config.toml
num_attention_heads = 7
norm = "rmsnorm"
rope_fraction = 1.0
bias = "qkv"
max_steps = 4577
MLP neurons of a small language model. Each row is named by its layer, matrix (gate and up: input weights; down: output weights) and neuron, and shows model dimensions 32-159. Each number is 128 + 32 x the weight over its row's rms, rounded and kept within 0 to 255. A neuron's up and down rows have the sign that makes its largest values positive.
After each neuron's rows, "fires in" lists the words (lower case) most often at its 100 highest values on Wikipedia text that the model never trained on.

L8.gate1198 [103  64 101  81 132 111 160 136 160 183  71 151 127 116 112 201  54  31 131 142 188 122 174 101 150 171 134 198  83 164 124 118 108  98 138 107 139 171 139 151 187  68 153 162  75 112 142 139 149 138 106 142 115 167 141 125  91 154 114 121 162 111 118 141 105 114 124  89 134  98 128 181 121 145 191 139 135  88 168  86 129 145 122 189 105 157 165 123 113  89 142 114  79 138 129 139 161 102 152  85  58  68 120  64 143  99 155 109 133 154 120  88  87 159 109 103  93 139  94 189 171 108 157 100 134  96 111 169]
L8.up1198 [124 170  70 119 149  63 116 180 127  32 157  89 113 133 158 100 125 175 193  42 135 162  71 133 141 140 155 157 142  61 160 112 141 161 152 120 107 155 189 130  87 115 153 116 146  92 130  90 157 150 133 100 171 162  85  81 139 141  83 147 108 154 183 112 152 146 161 172  66 106 165 158 127 139  67 145 116 153 185 153 131 101 107 110 100  67  72 126 123 101 154 116 188 128 106 118 169 146 125 142 159 113 129 111 135 153 110 146 116 145 152 134 168 198 138 168  94 118 144  96 107 112 119  97 135 148 112  77]
L8.down1198 [134 206 152 134 147 166  84 165 124 106  99 188 129 130  95 131 109  72 105 138 127 143  99 108 165 104 139 164 132 104 128 147 132 121  95 171 120 101 121 176 174 158 128  93 164 133 112 163  62 155 129 108 124 113 135 128 151 163 120 159 176 121 162  44 133 132 118 198  96  63 100 163  99 133 151 111 190 116 208 107 121 127 138 158 148 106  96 124 149 155 131 144 142 112 100 124 170  82 153 124 139 103 103 114 131 121 122 140 130 135 191 112 142 107  97  97 146 111 120 151 138  98 125 131 121 176 178 105]
fires in: "was", "been", "as", "became", "also"

L8.gate582 [ 98 160 135 125 115 133 145 110 151 124 137 128  98 131 148 148  82 141  87 170 114 101 187 114 117 140  87  91 185 155  89  32 114 173 162  90 141 126 102 139 114 122 175  88 112 151  68 169 132  71 163 123  68 141 127 194 115 122 141 101 158  55 158 178 108 110  90 112 116 146 163 124 150 172 147 119 110 163 125 125 154 115 168 130  63 122 140  88  89 153 127 135  75  52  98 154  80 190 172 118 141 160 112 108 143 210 102 155  67 140 123 104 142 165 149 125 105 136 158 115 116 141 176 134 124 110 113 147]
L8.up582 [109 152  65  97 162 157 169 140 131 160  75 140 150 127 162  42  96 110 115 140 176  93 167  85 111 127 131  72 100 126 108 106 122 171 102 190 140 112 169 130  79 138 151  82  73 130  88 149 124 122 184 176 136  53  96 114 112 149 105  87 163 128 216  92 170 109 125 155 171 211 164 142 179 108 100 137  98 156 148 126 177 144 124 143 111  83 108  65 119 100 158 141 152 173 135 119  68 135 138 128  89 160 178 118 130 182 109 117 127 119 111 169 104 142 115 135  99  98  94 158 100 124 212  58  73 147 151 148]
L8.down582 [ 96 120  83 119 134 106 152  94 114 188  90 186  85 165 107 133 103 159 149 112  95 187 129 122 150 100 108  82  93 128  88  64 138 134 150 104 156 112 143 136  91  99 121  36  81 138 126  95 113 132 138 139 149 104 141  81 119  82  97 111 150 119 166  68 104 110 141  48 127 167 139 107 134 130 198 127 129  85 121 100 158 121 112 161  47  84 115  79 143  59 138 110 134 121 155 138 123  62 110 126 172 112 153 143 154 189 115 115 150 140 179 133 185 137 176 137 147  63 142 126 122 109 156 163 102 136 156 120]
fires in: "to", "be", "can", "often", "is", "was"

L4.gate1109 [133 170 125 133 147 116 109 115  73  95 157 138  63 170 106 127 132 135 110 183 127 169  97 142 163  84 127  67 193 195 117 124 131 125  78 187 156 109  75 182 171  88 125 131 148 175 130 141 137 213  69 197  85 104 172 164 138 154 111  66 176 121 185 151 119 112 152 182 208  82 147 175 153  88 133 147  97 154 118 124  87 129 142 145 134 152  88 182 166 161 174  61 111 130 104 204 109 120 177  92 120 136 139 135 122  95 114 104 100 113 169  82 154 123 142 117 192 143 150 115 135 148 162  95 183 143 132 105]
L4.up1109 [ 30  95 144 136 152 162 122 120 168 129 142  80  66  81  98 157 140 181 147 169  98 137  75  73 120  94 112  97  44 118  95 142 166 185 155 159  99 110 113  71  89  73 130  59 119 127 114 120 137 159 188 124 120 166 126 183 107 111 125 157 113 102  93  89 128 113 104 208  70  91 135 106 106  93 147 152 142 119 118 127  88 175 138 141 150 135 150 103 140 160 154  86  44  97 148 108 153 133  80 153 121 144 117 143  51 158 166 141 109  75 104 125 165 132 117 118 137 178  35 153 155 130 111 146 135  82 113 172]
L4.down1109 [102 113  91 122 137 124 168 140 134 116 140  84 110 136  65 159 166 148 100 120  96 110 158 110 133 172 163 104 162 149 180  72 148  79 105 140 132 117 167 137  94  84 153 129 137  94 164 121 118 108  99 119 154 116 115  95 198  79  92  94 119 144  90 184 101 167 128 181 150 124 154 156 118 120  66  83  49 162 106 179 147 163  67 108 139 139 194 166 118 139 111 138 100 108  65 135 141 117 168 101 134 153 129 201 119 140 167 144 172  28 125 102  68 112 157 139 124 137 143 122  87 119 105  96 138 163 131  93]
fires in: "they", "we", "it", "them", "me", "you"

L9.gate645 [104 112  96 144 115 164 104 107 143 143 135  98 119 166 172 143 109 181  86 146 154 154 152 107 121 158  85 106 100 180  92 127 103  81  77 141 132  87  92 163 142  93 144 133 129 144  71 101 111  85 111 151 192 150 185 112 116 180 208 122 138 121  96 167 111  78 153 132 162 146 130 117 122 197  66 108  91 188 161 138  84 182 150 148 172 101 139 106 145 151  68 152 153 166 105 130 147 119 163  97 144 169 123  75 155 174  93 123 118 155 112 138 113 170 106 141  99 135 163 117  99 142 145 116  88 133 146 114]
L9.up645 [110 132 126 132 110 180 138 200 150 166  78 107  45 165 116  78 160 190 135  66  98 208 122  78 138 178  76 132 153 148 107 113 101  90 111 156 126 139 180  95  62  86 130 153 129 164 185 148 121  85 117 151 167  98 163 162 124 121 150 117 128 109 141 104 108 110 141 134 138 149  75 116 133 187 133 111 107 169 168 126  93 127  98 160 123 153 162 130 110 109 139 152  88 125 158  82 104 147 139 111 165 186 132  72  66 146 131 118 156 167 132 155 150 154 188 101 125 134 137  93 112 163 126  76 125 130 114  73]
L9.down645 [154 102 141 120 143 149 128 112  79 143 145 131  73  95 146 101 150 108 103 146 101 178  93 146 115 158 128  45 108 123 112 109 153 130 128 153 133  97 110 143  62 124  94  99 102 111 130  84  70 120 130 165 143 136 161 133 155 172 139 125 128 142  94 119 140 127 160 105 183 159 181 106 130 175  96 127  77 167 113  96 104 152 132  86 109 131 104 107 147 171 120 171 120 148 102 140 106 130 137 134 120 119 167 162 111 156 132 117 142 240 121  85 124 135 205 138  70 115 103 157 112 150 135 105 122 137 219 150]
fires in: "to", "would", "will", "could", "can"

L3.gate955 [201 113 129  94  66 167 106 149 147 122 171 122 114 126 114 118 127 114 106 108 146 103 183 115 103 173 107 118 199  83 105 151 148 158 138 114  78 125 200 137 115 151 126 159 145 157 105 148 220 155 104 134  92 129 126 158 127 112 151  82 106 163 134 132 147 184  96 159 149 128 139 164  74 164 110 145 160 148  83 116 123  82 167 175 130 135 180 111 113  63  77  85 114  84 178 104 111 115 104 154 156  98 108 146 123 142  87 162 182 109 165 166 113 129 124 150 132 128 159 143 118 151 150  85 100 119 127  73]
L3.up955 [118 177 153 166 139 160  83  83 131 179 135 158  92 153  64  90 140  77 161 103 154 155 120 148  98 100 147 105  80 141 136  82  78 117 145 148 130 118 180 139 103  78 111 118 185 113 139 122 169 180 123 172 157 113 153 131 120  79 142 162 165 118 134 142 145  95 160 155 149  70 106 128 172  88 120 144 180 175 130 105 193 158  88 122 135 125 135 122 153 107 132 110 217 121 122  95 137 107  81 134  98  81 157 141 125 118  87 129  76 142 160  94 123  74 136 121 132 157 155 112 166 146 111 124 151 134 170 119]
L3.down955 [128 178 101 116 141 117 106 167 174 164 184 107  96 171 128  94 105 172  69 112  99 109 147 126 165 141 159 134 126 170 107 101  99 111 125 104 168 158 127 130 151 181 138 148 157 155 103 181 102 168 222 116 149  97  95  69 126 124 181 167 103  86  98 120 108 169 103  98 139 162 104 137 123 148  89  92 156 125 165  92 133 138  85 139 110  90 156 153  65 108 146 116  74 173  99 170 127 104 126  82 105 130 151 156 174  76 162  60 138 107 157 134 142 147 177 105  79 146 147  94 110 179 114  93  75  90 214  91]
fires in: "to", "and", "of", "hitchcock"

L3.gate354 [160 120 132  58 178 129 109 122 148 132 156 122 176 187 157 120 101 143 124 107 185 151 127 135 135 160 150  95 125 120 172 106 132 173 154 135 178 103  55  55 140 157 139 110 172 142 144  57 114 139  79 151 171 125 124 134 149 161  99 132  70 136 124 140  96 150 134 158 143 122 158 122 109 129 173  95 126 126 142 224  62 119 153 142 133 156 136  86 157  98 125  78 117 177 128 100 183 118 164 141 152  89  79 126 113  72 146  79  98 123 161 116 157  86  64 147  79 117 103 108 113  90 101 131 138 154  97 136]
L3.up354 [108  69 162 157 117 130 204 162 138  82 161 108  98 122 167 133 125 154 132 105 153 115 153  72  57 158 166  94  66 160 122 105 143 187 123 143  88 117  84 165 116 176 153 127 164 116 126 133  91 171 152 145 135  87 125 127 148 163  61 127  75 100 145 157  76 129  97 115 130 131 115 119 109 145 159  82 153 128 160 187  94 106 105 175 130  91 140 119 146 151 152 125 150  92 118 155 160  91  95 103 122 111 135 151 174  82 152 144 109  93 120 118 138 155  33 128 157 139 151 110 107 117 116 125 142 148 114 168]
L3.down354 [134 131 123 158 103 123 138 167 162 115 122 139 127 134 121 113 131  82 147 164 100 116 182 109 112 154 117  86 176  94 136 141 137 165 152 127 180  65 115  97 105 167 126 154 145 109 212 166 115 183  87 160 144 125  77 181 129 101 124 122 116 117 155 185  93 147 160 144  76 189 112 173 136 115 107 108  78 165 159 216 147  95 193 174  93 167 192 177 140 110 190 153 105  80 140 106  70 108 116  86 180  97 111 109 175 181 155 168 184  98 197 138 138 164 141 101 160  91 107 149 185 123 118 143 213 192 118 162]
fires in: "it", "him", "them", "himself", "her"

L4.gate872 [162 170 170 121 154 164 114 134 150 153 147 147 116 132 117 152 140  77  61 134 173  91  89   0  81 108  71 145 108 156 146  83  90 128 109  67 157 151  83  95 192 134 135  62 132  71  98  87 111 142 135 120 161 156 154 149  96  83  66 102 149 135 100 143 108 155 129 115 133 147  71 139 103 159 136 150 148 145 131 178 106  78  89 165 138 171 106 131 103 148 119  89 143 102 153 152 111 104  92 131 139  82 165 149 107 110 148 146  76 164 125  83 115 113 124  80 111 177 145 129  89 198 140 125 107 150 143 102]
L4.up872 [126 113 189 132 106 154  99 139 140 110 138 125 153  98 152 160 151 121 100 128 133 164 148 105 109 114 131 123 101  81 156 112 153 143 172  85  97  91 100  88 153  59 135 109 105 146 119 122 125 178 123 156 109 184 157  68  77 107  95  74 138 167  85 109 150 163 179 148 123  73 144 121 136 115 143 139 148 130 125 126 125 103 157  91 154 176 119 130  81 166 156 100  73 116 122 189  78 167 144 211 141 101  97  83 134  90 115 171  94 156 160 113 128 125 148 106 153 114  71 160 159 147 140 146 132 189 140 149]
L4.down872 [136 117 105 104 125 119 164 118 120 149 133 107 144 115 109 113 154 151 153 126  87 187 132 165 150  92 124  95  86 117 114 150 194  70 205 140 113 161 131 105 120  95 151 157 149  70 146 124 101 164 114 150 175 125 167 113 164  94 122  58 129 142 127 197 128  93 137 113 114 146 131 156 151 123  78 152 114 137 127 137 133 152  83 177 156 161 135 152  99  94 139 130 132 150 136 134 133 153  45 127 137 157 181 108 160 130 127 108 111 155 143 127 112  98 147 170  99 167 120 111 147  80  94 115  67 115 156 211]
fires in: "its", "s", "their", "between", "platform"

L8.gate542 [165 106 126 121  71  83 128 136 143  87 102 127 140  80 110 100  98 101 144 144  98  93 176 157 160 123 133 110 171  67 190 119 132 148  84  86 102 107  90 170 165 155 123 144  90 101 141 141 153  95 114 124 208 121 117 221 136 113 142  34 178 123 116 152 128 105 145 122 114  86 174 141 134 123 210 159 104 151 192 104 130 162 133 150 140 143 111 122 121 154 133 116 107  65 107 112 109 135 168 138 117  76  93 176 167 107 121 153  75 191 177 192 107 169 139 155 171  80 122 125 127 121 141 103 170 113  87  93]
L8.up542 [113 127 108 123 117 116  94 157 150 110  98 205 144  72 126 105  73 149 154 153 159 117 157 126 147 124 150 107 115 122 165 119 116 132 126 124 135 152 157 111 122 152 139  82 104 105 186 140 144 162 133  29 164 148 156 160 151 112 178 117 130 169 125 148 141  88 138 165 109 146 128 104 134 151 165 152  83 172 118 143 153 132  89 106  95 161 152  84 148 195 102  67 147  98 133  79 131 184 135 116 153 125  71 109 141 120  73 109  86 160 105 116  77 184 102 126 149  97 112 116 136 161 149  77 117 145 156 124]
L8.down542 [116 192 158 103 152 163 116 158 119 130 142 195 160 144 124 153 116 103 135 104 155 121  86 126 137 113 150 103 215 105 164 142 128  99 124 145 153 117 131 132 105 105 158 130 132  75 122 122 107 117 142 118 120 129 116  85 176 151 175  91 137 139 169 121 110 121 130 111 172 153 155 125  74 185 213 141 147 181 131 101 176 110 151 159 126  99  77 124 144 197  99 121 132  51 120 133 117 177 125 125 111 101  69 114 158 124 149  81 131 145  99 107 146 143  95 147 193 126  60 103 144  99  91 173 112  75 107 100]
fires in: "was", "were", "first"

L8.gate257 [127 167  99 133  97 157 115 122 136 145  69  99 114 137 144  96  54 149 131  81  96 120 125 108 135 185 184 147 126 169  70 121 186 114  90 132 130 131 118 119  50  95 101 106 151 169 165 121 122 111 100 101  79 170 112 119 161  84 107 123 143 128 143 149  64 163 136 135  80  98 112 132  89 141 138  93 142  90 150 134 118 103  54 126 177 170 133  83 120  89 146 126 167  45  74 169 124 136 135 176  85 134 160 129 138 135 148  69 153 112  80 140  57 102  96 114 129 191  98 139  94 104 108 156 147 150 112 102]
L8.up257 [ 86 115 104 134 151 156 108 105 113 142  97 145 139 112 121 160 175 170 186 139 142 138 123 151 198 161 116 102 113 129 156 108 112 154 167  87 121 156 159 136 138 135  62  98 108 164 132 160 130 138 201 168 159 142 103  80  98 156 111 134 127 119 106  72 124  94 183  86 107 140 101 164 139  93 200 117 162 106 118 135 122 143  97  62 143 132 116 115 190 161 149  96 108 134 143 180 140 131  98 107 117 140 138 103  70  99 123 142 106 162 157 112 108  98 143 110 141  96 162 162  97 140 120 143 124 178 163 106]
L8.down257 [154 191 172 147 104 125 101 141 104 122 123 114 121 122 120  94  56 118 139 113 128 147  97  81 120 172 113  85 181  92 118   0 170 149 128 151 163 138 238 187 114 120 124 106 131 119  97 170 169 116  93 130 103 140  87 156  62 128 137  93 107 144 144 116 137 130 138 143 162 187  48 126 170 127 121 154  83 189 138 117 132 135 112 198 129 117  20 141 132 113 159 153 137 162 156 133 102  74 180 123 114 113 116 126 129  96 127 168 146  96 134  79  90 130 126 125 132 101 132 153 161 140 208 169 115 112  83  67]
fires in: "was", "had", "is", "were", "has"

L4.gate1059 [140 174 176 139 139 162 114 131  67 155 135 131 123 110 100 183 114 102 118 151  81  90  91 189 169 135  98 141  63  61 114  81 109 155 182 122 161  84 127 167 136 173 230 186 115 105  95 118  79  55 129 118 150 107  83 152 127 150 166 100 141 136 230 108  74 132 141 115 114 115 147 173 123 111  87 106 129  99 168 135 114 165 132 117 149 161 111 115 133 149 189  24 141 125 122 117 181 135 162 101 136 124 130 121 140 137 106 142 146 106 153  96 131 113 147 126 152 128 123 103 130 146 159 110 157 165 107  90]
L4.up1059 [110 210 137 135 154 161 109 150 109 131 100  86 140 118 161 128 130 140 157 233  83 138 129 171 111 135 136 112 102 141  85 147 146 171 156 130 147  88 100 159 153 111 108 122 177 103 143  88 145 125 114 117  82 115 124 116 116 153 116  76 109 156 115 146  91 141 127 149  91 164 171  87 153  94 173  57 122 134  96  83  88 106 169 125 165 167 142 135 131  84 160 144 175 137 158 112  73 112 149 112 114  91 130  92 115 116 152 159 104 130 210 162 140  76 129 176 121 139  78 143  90 129 112  89 142 131 115 131]
L4.down1059 [147 113  55 138  93 119 172 115 106 132 146 103 155 127 152  84 190 137 154 118 110  94 138 124 131 156  74 131  88  65 159 102 152 108 158 104 142 138 146 139 110 206 127 113  85 148 145 119 159 149 113 148  88 109 175 162 120 143 133 123 167 122  97 118 103 158 134 147 169 173  98 191 111 154 121 144 113 117  97 127 110 120 119 165 161 138  90 129 193 139 135 123  70 145 150 119 168  76 130  63 170 120  79 116 119 168 109 134 182  90 128 125 138 145 158  62  64 134 107 111 154  88 124 128 138 184 125 129]
fires in: "him", "he", "was", "song", "himself"

L4.gate420 [144 152 104 171  48 155 144  71 145 127  85 119  66 170  87 120  91 106 171 154  62 117 137 127 148 152  48 130 127 151 107 135 174 115 136  94 123  58 163 102  94 123 137 111 113 184 124 127 116  90 135 155 192 126 120 187 111 187 104  83 142 158  90 142  60 170 161 166 131 157 105 115 101 147 131 102  77 167 155 134 154 155 139 156  87 147 134 102 112 137 132 153 159 116 116  84 108  65  69 133  89 118 119 114 121 170 144  66 139 160  91 187 154 149 120  99 137 150 100 119 113 185 132  69  60 166 166  80]
L4.up420 [ 70 157 106 152 105 144  96  85 164 114 114 132 100  84 131 154  86 103 157 138  87 158 106 141 104 129  31  60 152 194 127 166 168 189 113 172 162 100 188 115 126 144 137 146 112 136 120 136 169 113 134 233 159 101  93 148 172  84  95  89 164 114 125 171 104  55 128 133 153 132 115 126 122 107 137 120 165 154 130 166  62 174 123 146 106 175 166 110 131 120 128 111 155 179 136 137  87 104 109  78 130 124 128  83  95 177 133 175 138 124 128  75 107 143 142 177  92 110  93  82 119 190 159  89 117 117 153 104]
L4.down420 [125 121 146 139 126 172  92 110 104 153  69 151  94 152 144 146 115 121  98 163  73 150 126 151 121 163 122  89 110 112 113  96 159  68  61 137 128  90 145 129 102 164 106  64 125 133 122 134 120  50 175 178 165  83 132 155 105 157 147 137 199 104  63 129 146 111 110 115 151 136 101 140 114 160 132 114 101  89 126 117  77 146 119  77  92  99 162 108 117 187 139 144 100 125  86  60 147 122 102 142 113 137 138  80 151 147 161 133 103 146 108 172 110 133 149 105 164  84 125  90 117 138 133 127  82 140 215 111]
fires in: "to", "would"

L8.gate156 [118  52 143  75 112 124 122  96 129 113 166 173 160 179 140 173  65  98 137 207 131 103 158  44 159 159  86  84 152 136 162 134 127 135  95 113 152  77 183 134  98 142 124  99 133  48 140 128 169 127 125 129 144 127 123  67 120  79 110 112 215 123 122 123 132 136 145 159 109 165  93  92 141 188 164  69 116 106 102 154 119 101 156 107 110 164  96 115 100 179  76  95 155 142 185 130  92 144  76 102 105 156 107 131 151 123 118 179 151 127  90 127 153 107  92  60 173  75 130 192 166 202 165 108 148 103 120 185]
L8.up156 [120 126  91 103 102 134 117  94 134  98 151 149 157 148 150 122  56 101 117 204 152 129 189 111 187 129  73 107 152 164 205 111 139 144 171 143 166  94 146 108 141 160 165 102  73  93 144 166 180 122 126 148  64 142  96 123  92  60 170  55 208 120 116  92 149 172 139 207 118  76  90 125 144 137 150 128 109 146 170 103 115 123 155 145 142 143  82  92 103 169  66 137 141 130 164 116 126 128 101 105 130  97 131 113 160 147  59 146 139 144 144 132 127 133 117 107 166 110 129 155 156 147 129  82 153  87 125 136]
L8.down156 [112 160 127  51  98 127  97 115 102  91 126 193 152 164 213 101  77 168 122 180 148  89 127 124 204 168 123  91 123 176 139  90  96  91 119 133  66 161 106 142 153 119 135 109 134 155 142 146 151 100 109 109 160 149  98  88 130 108 122  94  89 120 178  96 194  78 103 115 122 159 143 137  52 100 162 131 110 125 106  71 107 187  88 187 140  87 117 100 115 199 138 131 163 119  81 155 132 147 129 111 143 131 167  92 147 153 159 132 170 153 125 100 154 124 135 140  87  71  68 146 117 111 106 124 173 143 144 136]
fires in: "was", "were", "are", "is", "be", "being"

L7.gate242 [101 117 108 182  98 152  89 147 145 110  94 108  42 102 115  71 107 112 164 134 154 137 106 135 105  89  59 118 151 112 123  77 119 101 117 170 134 156  91 128 143 121 111 111 131 110 149 117 168 104 166 116 184 153 108 121  79 108 103 143  92 147  75 103 112 125 155 146 187 150 161 226 114 121 155 128  88 118 120 103 155 161 145 195 141 132 164  79  86 156 178 160 135 115 111  61  46 156 116 121 134 129 113 157  72 169 128 137 127  97 106 104 108 192 145 128 119 164  76 159 194 142 141 116 119 168 119  87]
L7.up242 [114 200 179 116 169 116  99 188 123 161  77  78 107 165 172  36  57 140 114 123 103 167 133 123 109 117  71 109 100 137 138 116 155 114  92 182 104 152  99 132 139  64 148 112  89 142 138 137 143  98 136 191 102 161 136 173 137 148 130 113 113 144 128 155 101 173 162 126 123 135 111 107 132 140 188 165 125 151 113 168 114 138 114 145  94  91 166 138  65 105  97 152 105 134 110  64 103 130 148 106 168 166 117 163 116 160  68 154 124 113 124  99 104 173 125  86 108 128 122  96 197 183 132 139 122 187 126  94]
L7.down242 [ 75 136 112 102 160  93  97  58 186 117 116  82 143 222 153 105 141  89 114 135 107  62 103 140 140 175  93 121  45 134 130 117 118 112 128 120  77 118 117  74 126  81 153 110 116 100 196 123 111  95 123 167 152 154 157 160  94 142 135 147 151 121  89 120 163 118 145 179  79 115 125  84 186 172 165 131 185 115 141 153 154 138 139  99 169 108 165  96  81 130 136 154 134 179  99  99 147 143 144  97 141  58 131 133 134 106 112 188 141 124 129  80 179 172 145  49  84 120 143 127  73 101 161  92  95 101 152  99]
fires in: "to", "not", "too"

L3.gate669 [177 181 144 103 121 157 140 162 102 148  93 101 120 183 126 101 153 124 157 132 130 147 172 173 168 122 133  94  87  57 110 169 105 103  62  80 126  73 132 148 145 135 190  25 135 120 121 107 169 162 168 145 157  93 150 128 125 119 183 142 129 171 158 183  76 107 138  61 126 137 157 161 162 144 104  88 123 119 154 155 135 114 121 130 155 165  75 163 113 149  98 155 131  71 145 156 167 130 168 168 165  83 102 129  92 154 115  91  75 149  93  78  80 107 142  71 106 142 189  99 131 116 146  74 144 141  61 153]
L3.up669 [155  93 139 153 148 127 121 148  98 150 171 142 146 169 144 127 159 107 120 145 128 101 124 110 151 126 174 128 119  79  94 152  91 136  82 109 153 165  73 144 137 113 152 157 101 201 194 127 126 134 172 147 143 146 108 123 108 174 159 133 185 124 137 162  93  88 140 141 138 109  86 141 138 148 133  73 119 192 156  83 156 172 143 105 147 118 123 106 135  76 152 141  85 112 172 162  90 183 186  85 108  75 123 138  43 151 161 105  85 119  93  79 106 123 144 114  78 117 190 151 135 142  86 136 161 152 143 140]
L3.down669 [167 115 133 142 183 113 140 144 119 158  71 153 142 103  66 150  90  93 147 103 129  86 152 135 175 127 153 159 118 128 121 122 156 149 156 175 173 149 135 117 130  92  90  78 115 119 131 137 102 118 121 131  68 123  87 123  93 172 169 126 130 178 144 112  79 151  82 111 137  57  50 132 105 137 179 137 148 114 129  72 138 161 161 114 128 137 101 169 125 165 162 179 133 170 147 163 159 107 138 123  86 138 119 106  55 130 107 116 121 104 119  94 144 159 146 125 141 116 122 134 136 100 132 121 103 131  79 155]
fires in: "were", "was", "came", "are", "is", "comes"

L7.gate938 [146 146 120  99 132 158 134 128 115 110 102 121  80  93 179 100 148 124 124 102  83 123 154 162 134 119 164 119 127 147 106 143 123 161  76 107 115 135 131 167  75  66 183 113 175 128 147 117 163 142  89 189 172 158 130 104 129  97 146  77 113 127 174 107 140  91 100 144 165 130 129 207 124 126  93  95 118 167 133 119 139  85 143 168 116 114 202  91  87 109 168 149 174  94  61  50 197 129 143 141 166 135 135  86 115 191 140 118  99 132  74 121 115 143  86 155 170 197 113 125  73 179  87 111 123 148 145  45]
L7.up938 [116 175 132 153 124 115 126 130 132 119  44 136 109 141 158 161 102  74 131 111 123 166 161 111  81  95  65  82 121 118 112 115 141 125 129 103 173 139 122 124 153  99 147 166 148 122  69 120 128  74 117 185 130  91 116 144  58 172 179 160 156  72 158 156 103 128 142 144 148 130 121 111 121 143  97  52 147 135 145 199 100 126  65 112 100  98 133 107 158 118 180 183 158 138 123 168 128 130 130 133  91 118 115  64 178 103 134 135  82 183 130 101 168 131 165 115 118 124 159  96  77 136 138 137  85 150 127 104]
L7.down938 [127 155 129 138 115 148 135  88  99 129  92  92 137 141 116 153  98  25 114 147  97 105 154 116 134 127 120  92 103 102 113  33  76 168 150 104 174 113 189 145  93  88 144 115 116  86 110 185 145 127 125  93  96  78 149 147 118 147 204  36 139 103 147 129 179 115 192 118 135 154 139 166  94 141 127 179 124 126 136 140 112  89  88  83 175 137 106 144 103 138 141 164 103 134 153 104  33 135 108 122 127 135 142 150 153 206 127 196 167 126  58 115 213 138 147 125 113 125  86 168 160 126 131 141 175 136 205  42]
fires in: "had", "have", "has", "having", "also"

L4.gate264 [149 111 132  97 178 167  98 124 138 164 106 164  93 106 124 109 107 155 100 168 180 138 156 118  90 137 129  77  95  34 176  94 116 129 123 101 128 115 104 139 175 128  88 115 180 134 168 179 132 119 154  98 104 103 159 113 159  93  59 116 142  82 164 113 135 115  58 148 154 137  95  90 148 144 117 143  89  98 112 132 116  78 125 171 124 142 152 119  82 206 140 116 154  99 199 143  57 176 137 172 138 143 103 134 127 111  94  95 111 117 139  92  78 144 108 149 136  69 147  95 208 113 162 129 129  91 160 145]
L4.up264 [137 134 108  56  53 155 175 127 119 138 110  96 104  78 139  99 127  70 176 137 120 152 137 159 105 211  99 136  95  89 126 105 121 127 133  64 119  89  92 112 200 190 139  86  71  92  92 123 102 159 183 137  51 130  96 110 137 168 169 144 184 102  68 116 135 126 165 129 178 188 127 171 135 102 127 118 103 110  89 138  89 128  91 126 133 120 110 111 136 184 134 105 170 176 160 163 108 134 105 179  70 119 181 108 162  85  86 127  82 138 143 124 161  54 175 104 125 126 154 148 164 174  79 140 111 136 102 145]
L4.down264 [101 145 146 120 160 144 136  95 106 168 100 135 133 132 105  67 129  59 147 109 129 110 214  91 150 160 173 142 152 106 108  34 218  87 162 189 132 184 138 137 123 116  89 124 139 169 150 144 129 131  82  75 147  28 124 187 109 121 133 146 141 116 123 144 126 108  51 140  82 144  80  95 119 127 164 105 156 190 150 134 117  73  59 149 128 170 128 109 141  74 156 158 153 142 112 152 118 131 181 107 150 151 167  94 192  74 152 116 158  88 121 141 188 169 113 102 139  95 103 111 157 151 190 116  99 104 116 155]
fires in: "of", "was", "is"

L9.gate989 [135 104 105 109 115 151 101 133 142 184 152  89 164  89 152 133  49 102 196 154 149 171  90 119 137 130  92  99 133 228 121 152  87  96 174 171 121 151 125  83 136 115  56 125 117 160 126 132 183 118 125 137 178 108 156 160 152 133 123 130 122 168 158 145 164 210 102  88 165 123  80 144  88 198 108 106 201 139 158 127 155  95 147 169 176 108 164 177 112 160  74 126 135 114 114 141  77  93 125  86 139 116 136 115  81 123 154 133 134 138 159  89 115 180 133  75 171 133 143 150  95 105  71  77 111 150 116 161]
L9.up989 [109 105  97 106  93 127  79 143 138 131 211 161 116 172  91 179 139  75 100 129 158  81 220 140 107 136  55 142 168 122 114 138 115 145 153 109 182 161 121 107 197 123 131 120 156 125  69 134 138 102  71 112 128 163 140 110 171 100 104 141  87 120  75 165  85 179  96 139  99 114 112 103 140 141 195 118 117 134 118 122 112 219 153 100 149  62 170  53 150 152 134 173  96 185 137 161 105 105  88 127 108 103 120 123 188  94 133  98 169 133  95  94  78 113 115 177 102 128  97 167 119 121  88  78 149 138 156 113]
L9.down989 [155  75 137 118 126 123 121  66 142 135  97 116  93 136 138 126 156 100 102 155 131 138 133 156 179 161  95  76  83 100 113 159 108 113 150 148 111 130  83 138 118  97 155 187 161  58  78 132 110  84 148 143  92 151 121 107 131 102 100  92 117 105 143  97 110 119 115  65 159 143  80 128 104  95 166 134 134 142 120 176 103 147 117 113 112  89  82 124 114 120 116 158  88 104 120 150 158 137 149 104 123 173 153 103 169 120  98 159 141 146 130 126 176 134 117  68 120 140 126 156 148 111 173 113  46 134 181 125]
fires in: "and", "its", "their", "under"